Weights of a small transformer language model: 4 heads of 64.
MLP neurons of a small language model. Each row is named by its layer, matrix (gate and up: input weights; down: output weights) and neuron, and shows model dimensions 160-255. Each number is 128 + 24 x the weight over its row's rms, rounded and kept within 0 to 255. Numbers have three digits each. A neuron's up and down rows have the sign that makes its largest values positive.
After each neuron's rows, "fires on" lists the tokens most often at its 100 highest values on Wikipedia text that the model never trained on; "fires before" lists the tokens most often just after its 100 highest values on Wikipedia text that the model never trained on. A number after a token or word is its count.

L3.gate474:082119140134145155167117087126095120145134119105108112159135182119128103130101143118164095146148138141104138122129118122152139166118154085123135151154141116127144185133081127144117131165115109100135118120146153151103103129098138131132094149146121123108179120123123147167109076116135114114
L3.up474:117104117113177116130116112144068146116139177170138153120166138104133126123062141131102156156106148155112139088117142141113157146138125150170128157131091139106081107128116150144127154108118117113113140103145097125129100147128133134129096124146154138149129127131136129179126119158112175167
L3.down474:163126155152068151144087123108169169118167077077125134145104132124111137157175115117135148126167134145163112147113136082122088116096105120141133135111122124137142134171144140118155127114143180133116143134116122077171134133143115149141169149096135131077135138163115093175133076106154100136
fires on: " " 92, "---|---|---|---|" 7
fires before: " " 31, "-" 29, " |" 6, "\n" 5, " A" 4

L8.gate114:122173130119115144140136126088141128147135127139126130093117124102136120128128130099150152142133130153115121111134123118110145122112117096086102142118141127162124074091107151132125162142165165110141145113153140147117130110058125145141107150114114122112104156130093147074118134168148109140
L8.up114:124144126099075119101129110091112150125123150166139209110102145075125132090118118161168143116106109142120150120127132098107126111142110133099146075104122135126108122130131157164137161120089126089094129121134095113118154123142123139156134133125154180151145138081157087146107127136153143112
L8.down114:148122150164151119079116120121136169104115130153131103183102150138074108118128089128122144133117100130103128125131118094060127146106110138095137093100139121100121167151146126168136143102135146123144119091086121140122128109133087121102115140105153156142135114089127166095127112136122145140
fires on: "\n" 85, "th" 5
fires before: "==" 25, "===" 16, "|" 13, "." 5, "-" 4

L9.gate275:144117146124137153134165150137151168114093133161099126154133133192134142103154099099136103098142070113148130098119140090097113113141130108160105132129109088165159114156169122137127098130132110119101149113111138159075080158105106115152176125182122111150117109129109141107143155146113178114
L9.up275:134080104162181134107158185124120136106096128140143147129132143129157117139137105105120137124114142130164160078131093108117139134095121133116144131146065160164155101186113090106134081142107147161125114135129106154092104139143120111157125132140106154144128106159095100085127146088085132092
L9.down275:104137141134190148107154167128088136112115150069111122152090105116121098131096115130121114076131113123143154138108129135132166131144097108135145123109127106158163091109105092110113123142112111192090148123111138095134148101134129073124098148132113103121137143162102172110187148131193096133
fires on: "ed" 34, "s" 10, "ip" 10, "g" 7, "on" 6, " German" 4
fires before: "ia" 38, "al" 18, "ian" 10, "y" 7, "ic" 5

L8.gate412:114140164111104142182155120154124101133115156173137134123169119132116146155134121128148142126104144163078133130130112152153149124101084159149161138059137141130120119132123141142147155141132146096104109125131143131088099095125174172061106121115107124109119122139180146143114121151096160163
L8.up412:148127111112194129143168140131123147185158083075151082118116128096153125124103095100131127135175153158198117100108145141139149151105137113097097157150097143152101099136121114122159126166179156115166109158076147164120113115115124105127121114129135180127126130088110148124150118138165099123
L8.down412:122111110105070111122066106141118145109112139125145128123110130146146116146129120172169175137122131128124175125109089115151112132143139150145149124108140101124148155113110120093125169130096138135116097092130122113094172122136181135140142119088100119129121142174130111116129159138077081124
fires on: "." 81, " |" 13
fires before: "\n" 32, "\"" 15, "." 9, " He" 6, " " 5

L8.gate514:129095138132097172087090095135129167132122108122134137092135106126090171114133141124074135121153111090093129129100123104116102165121123101121123129099126165145120130156135109135109148131151121140197130126111154125130119128120141107117106148164147069113124159134087143156102120181093107146
L8.up514:126158139125124132122136121132175120162108138172140171101097127141147096088092094125120110108159132155111087162112146103114121110106133143094133122115128161131118117123088104117124138148129110123156155135101078141172125127105112124113116096135083122136149154137166158155158126117124110124
L8.down514:098129156158124142141130140152158137136171128101131142129151126163149084134121164150137163117128140155101093074144131144148147116110096154139154105123163097122082167120169150133139104099111157106115109153100125118134159130119170137121123124072137097120150123162144104109131098138105098105
fires on: "\n" 75, "th" 8
fires before: "\n" 25, "-" 9, "===" 8, "A" 6, "b" 5

L7.gate190:143111111141124169134128081103140145171139137133128120127118119141093117049149159177142139156146147148132125124123106124122139122116102150126082140162100138136133092097132110093103126111131104113117110147143121153122117149087151137104145108134160130166150112117154071130119124146134134113
L7.up190:104164152094152137141128144128178130151091083110066121138133072116126168147108162087087132139152090086128123146165127079141121119097090089128126139129093117133101129152106128127122123168171160132126154140101116145101120104135080158162116109182115142107110144108147144123134095150142107107
L7.down190:131119086120137128144151147105135137131164134165134139114103148158121116143113130160158104152158148128166122125151128102123114124102110127130119095126152159112129124153151122113085129130139116154074146106105169118121159110143163153156093159089105093102157106163110099119168114128122162113
fires on: " |" 48, "%" 44
fires before: " |" 29, "\n" 26, " " 8, " of" 5, " had" 4

L7.gate343:110159102182149160105114115157134144117105168142121095141122185107176146101132176115129102135118079136157154146112151091126125108104126119133112091099111114120105161108145128135112142158176146121129164097155175143142164087127151150093101097133098117093158135162091142124129111146110148154
L7.up343:096112129177133141135163132138141130125103157109121135118134139144147123111118144163154110115164128144166137142132084132129113101157115150113094133143157144157129150129131163086140194153121145142120145105108102077111097139111104116113103096124133133152141115127165131171110133130168160108
L7.down343:112154126090114173117087075134103119142131135173160101123105116154123127124097084132116122098136137155110111110136136176123162103149147088162148144137142128101108121102120137110131093113150144123119127127085116131125110140183090103156152132092107136117103094134114134101143146098123149132
fires on: " |" 29, "s" 15, "es" 8, "ed" 7, "out" 5, " (" 5
fires before: " |" 42, " " 18, "\n" 7

L7.gate667:144115133138152123099135131136108158147117147101100110126135138146121169109071090113137099117159102131079143130104145101111139153103091150127139109140145136168117107096121136128154133111134136123148129100125132154128143177116159113148137151130077120125166141143124113150148135122143147134
L7.up667:126082160168111142129101146158127129130139109153103120123123114121122099129117111128149144077117112176105074129130156122097108091158106113113111117145144153184055114120172113141127108139127136092113088120136167109133127147121100104120149121144151145144156107100079136174134082142165128139
L7.down667:139105159135188092107175084152124130165127140135109146117122149092120132149111123112106089101131158096098085067128109129124115128124113131124151119115125136119130174114115145090088175136124137163147099114095165136180139107128130115107148144155172154097132145131191121123127134122085127098
fires on: "\n" 93, "-" 7
fires before: "\n" 22, "The" 11, "-" 10, "S" 8, "===" 7, "In" 6

L7.gate380:104128132088114086124148096139133136155153068141140137139094111109202104071177128071129108168098142101119129106153147152089125178134147117111112162117131089114100117163142113111133156136118134163150112132147133108120125085107140141154115147155155116105139142140103135087091143090113116121
L7.up380:161144129108147123140154054127135123124114068093102127114149160153156144086127119102118153115110116138178143149139112128151118107120146114113123091136167123134150130134127070142164130128163148141167155160138128158131152185134100139104106113082147142116112187141147202147133131131129127108
L7.down380:116103144157116125116135166141085134100065123151150126129100126096124143109139113132141145131171114154130097153121147083132118112119085145135157137160109157146050148107107123103103144112140113150124099128139153142141204152198122098084138133103116112157130063130131134089165086133127129190
fires on: "\n" 49, "-" 13, "al" 7, "|" 5, " " 5, "east" 4
fires before: "|" 41, "|---|---|" 15, "\n" 6

L8.gate324:102125126130125098110136128130175107101097170108150131066132127134177165122110124097155104070153156140148110103148139123127128135167142150148140073143142125107132129130121123115106183149125135134111110119088115136140075117164135157104138129143176174111152136110116138145138101113121131140
L8.up324:163108081138137055102093142126131089140087103132106111134096155131113125156132132100101127117145130111120147162114151110102145101112141133135049136104117134131071181155145105055191134105115113147121122157115134147108110098085151110122142117116137140162137115118131136124139144124132153136
L8.down324:143113110122148137124170108149117125133143118110138133072106146165098095132120121139181113106146138140148164135120093121186125135140119124135136149167115134131108161101129110104125105135110163134121122121142144100108086145134135133126164163143142142086097178142121107105095153135124082120
fires on: " |" 92, "|" 4
fires before: "\n" 65, " " 11, " −" 4

L9.gate332:158091150126159091089109041132075141126103154136142136093133104117064141125155100096122168065132126115144153140130155120098100161107135144123090128137150124162101131155152116129115175168080137131121131122156094138137159110141141148136124120136134155130154130114137121148131144135095102101
L9.up332:135103110114090134090171162129129107127075139125086148083139116152132135107157130160137109145116105102156108138123091120136131119146111117142137114137152133101118133119147134158085124121150117153161124104111153155176132115079113150146101118097133145118088146134134136099133128087140118161
L9.down332:136102101142152141125098117114133135135077158131129129134120152086125086177084097110134148106115127125123146096146147098127137120135138105126132119112115137124101170142118134084161112121123168116103104132130147071095108171148090128131101146158106122130174094130127131102126081124101070075
fires on: "\n" 89, " " 8
fires before: "-" 79, "\n" 8

L7.gate154:079132136152108184103142107131158116124142120137127106110141135108111163087129138127110121125135152105150124126094100121109139127145103126097126108086119132133109140136087084132139127108125102150120112119140114150118102146111155148134115160173197110134119121137130128140156142137135143127
L7.up154:125138115148091139163094133149147176144135127131137088110142072155150139147114076141118108117105179163170125085156113121132125139114111145169136173158129125136124160121101161139123172101101150149153159112158147116108139122133102104127152125097132104147148110125103085197165112190111164142
L7.down154:089148140106124091156159129085148114118138111113159151126065121113093112163129187134146137111161150134145142167115141171133127179146109073156138152137154137116147118085143124125111132117167102141135159173103121133144132127142141100135115101127113162102158149177083121135108156105154107123
fires on: "s" 22, "---|---|---|---|" 19, ")" 12, "%" 10, " record" 5, "ography" 4
fires before: "\n" 44, ":" 18, " |" 11

L6.gate587:173093114148146121152142150079154161117147139130139180128136098129121132168151105132102121113143157161125091113075170109086102108127148106133172130136098138132102101107130108099128120086156130134131113098118138108142151126077081113088108119157084157115124126105145180120130147105132157068
L6.up587:149130131100146100142162136098158130097146131122126166131113124136164145148147140153163087142141149101110090111146143099074101151108147094152134052140186138159149160097143174131163164112122105120112073177164132096130108125115116102155138162127148154092113169108064131154114144109144136101
L6.down587:142113115126156139137120152119102124138125102166093170118143111151128156136113116128110147127117137127120135131130094116131120121103146125103102101134130136157161120120132098117133141117141141146108077154144122137139134121131128096147128133148150157082145143108095185122096135117101100093
fires on: "\n" 100
fires before: "-" 39, "|" 29, "\n" 11, " " 6

L7.gate625:127093121125097145128137100172177150101093155094128105119159099132129148127161129159144151124166123156119167127089121107137102146119099104162147149121107111122117129164118118086160118111137141132104069133096126120119131125111105149106158156134113115139128138104176125074128138182107132141
L7.up625:119124083101111157143160099115130158113122103121132150140137122151109096144138097096123141091152139178176153115141167127157128162127117107110118107156123133126159144129111140075183129137147147113122051136085147119106171157145180146110137100160128109125156148120138144122148126146114098148
L7.down625:123164157105113137137160105148143160154145110125105158163171119151105102155130091151133137125114118107130145149133145161175144122118148141122155124119130116150176139109117121092131125156146135122128101107105104122104132119138179124108101127132143130125143121145097149107102099136149123124
fires on: "." 97
fires before: "\n" 23, " She" 9, " He" 9, " The" 6, " It" 4

L8.gate9:132152110147137135124120110119120116113180103096131120094096137104120132127131134090138096113105142132137177144118121141086165109211107093173128125083067103141103128126127170144097107126151122154138164119112109156153110132083135105143090114130132117131126142124144145129112135120182128128
L8.up9:141140111161126141162105067146097131127150135107139141161150156160149131099107104129147099182093116156169096133179154127151116163121077100119158129101141114135082125129148197111124145144096122129170089137141119171093129118143107100146137147135125136175166106122090111154126150113124149176
L8.down9:100129147109099161106136102107116165113127088146158159137137168139103163152099111108150090091086102157148139158113133149100119120126118146163112118107126093151105138153127117180164089139145167111141162100122140106153099147119130131189119158135159157156118126118112174114114113131169108157
fires on: "er" 16, "t" 14, " medal" 10, "re" 9, "s" 7, "ea" 6
fires before: "land" 50, " –" 10, " |" 6, "s" 5, ":" 5

L9.gate301:138106128140143147147176141157123110105132138151109172106150127113162106141142136124112159173138111092185112114141110118147152101156095105113127112138142118138158081086087140132114062134143148117123155132145162109125095113106127160125089128135140136131103109123148164137124174139123156130
L9.up301:106145140134104119091101106102132099184142091091131145117154123159146167123125193133092125124098126176163144115143139112140095105113091141147150122150143106152111150120121186162096176130151122130121106143121175107123127146109128065178112134087079088103108159106118122134134115106132128139
L9.down301:174096140131143145107130103131122154129138118164101101172110158119131107111117093102095135146115140147109112137156108134093123118120155125167110117140149116117144091132127152141146159157167145121164130122125132121165124154145130116124146086100181129128142129148122125163148155127134127105
fires on: "\n" 65, "d" 8, "00" 5, " " 4
fires before: "-" 45, "|" 18, "\n" 7, "d" 4

L8.gate531:122169104146151133096162117153155147120143084131121131144095084096136171124154135150147125114170141130142147146155110166097154169156154141088114122134114086135129116101145136140131134097162162102109160145120103114130145115101153116138094138169134153100127149159073174124124100112138167133
L8.up531:096141143157154150126131111150124124182130113075136087109149115162128134134088118125105115118106127137130188120124152072152083101120115136166151144128163153130142136112088124113153151146136113124112106105148077097129095152107164118130135126147124105135115122120160153158107168115155163134
L8.down531:095100106119171122136104114160117108143138101108120141117104134147159105113136130140103114157159106097119126113105191104136140166136125135130102109090114129110145134119150115052135126134085137104133153103127095115116092166140097165139104083139106139102125120143086146141140099144117115142
fires on: "." 66, "\n" 15, ")" 14
fires before: "\n" 18, "|" 10, "3" 8, "0" 7, "2" 7, "5" 7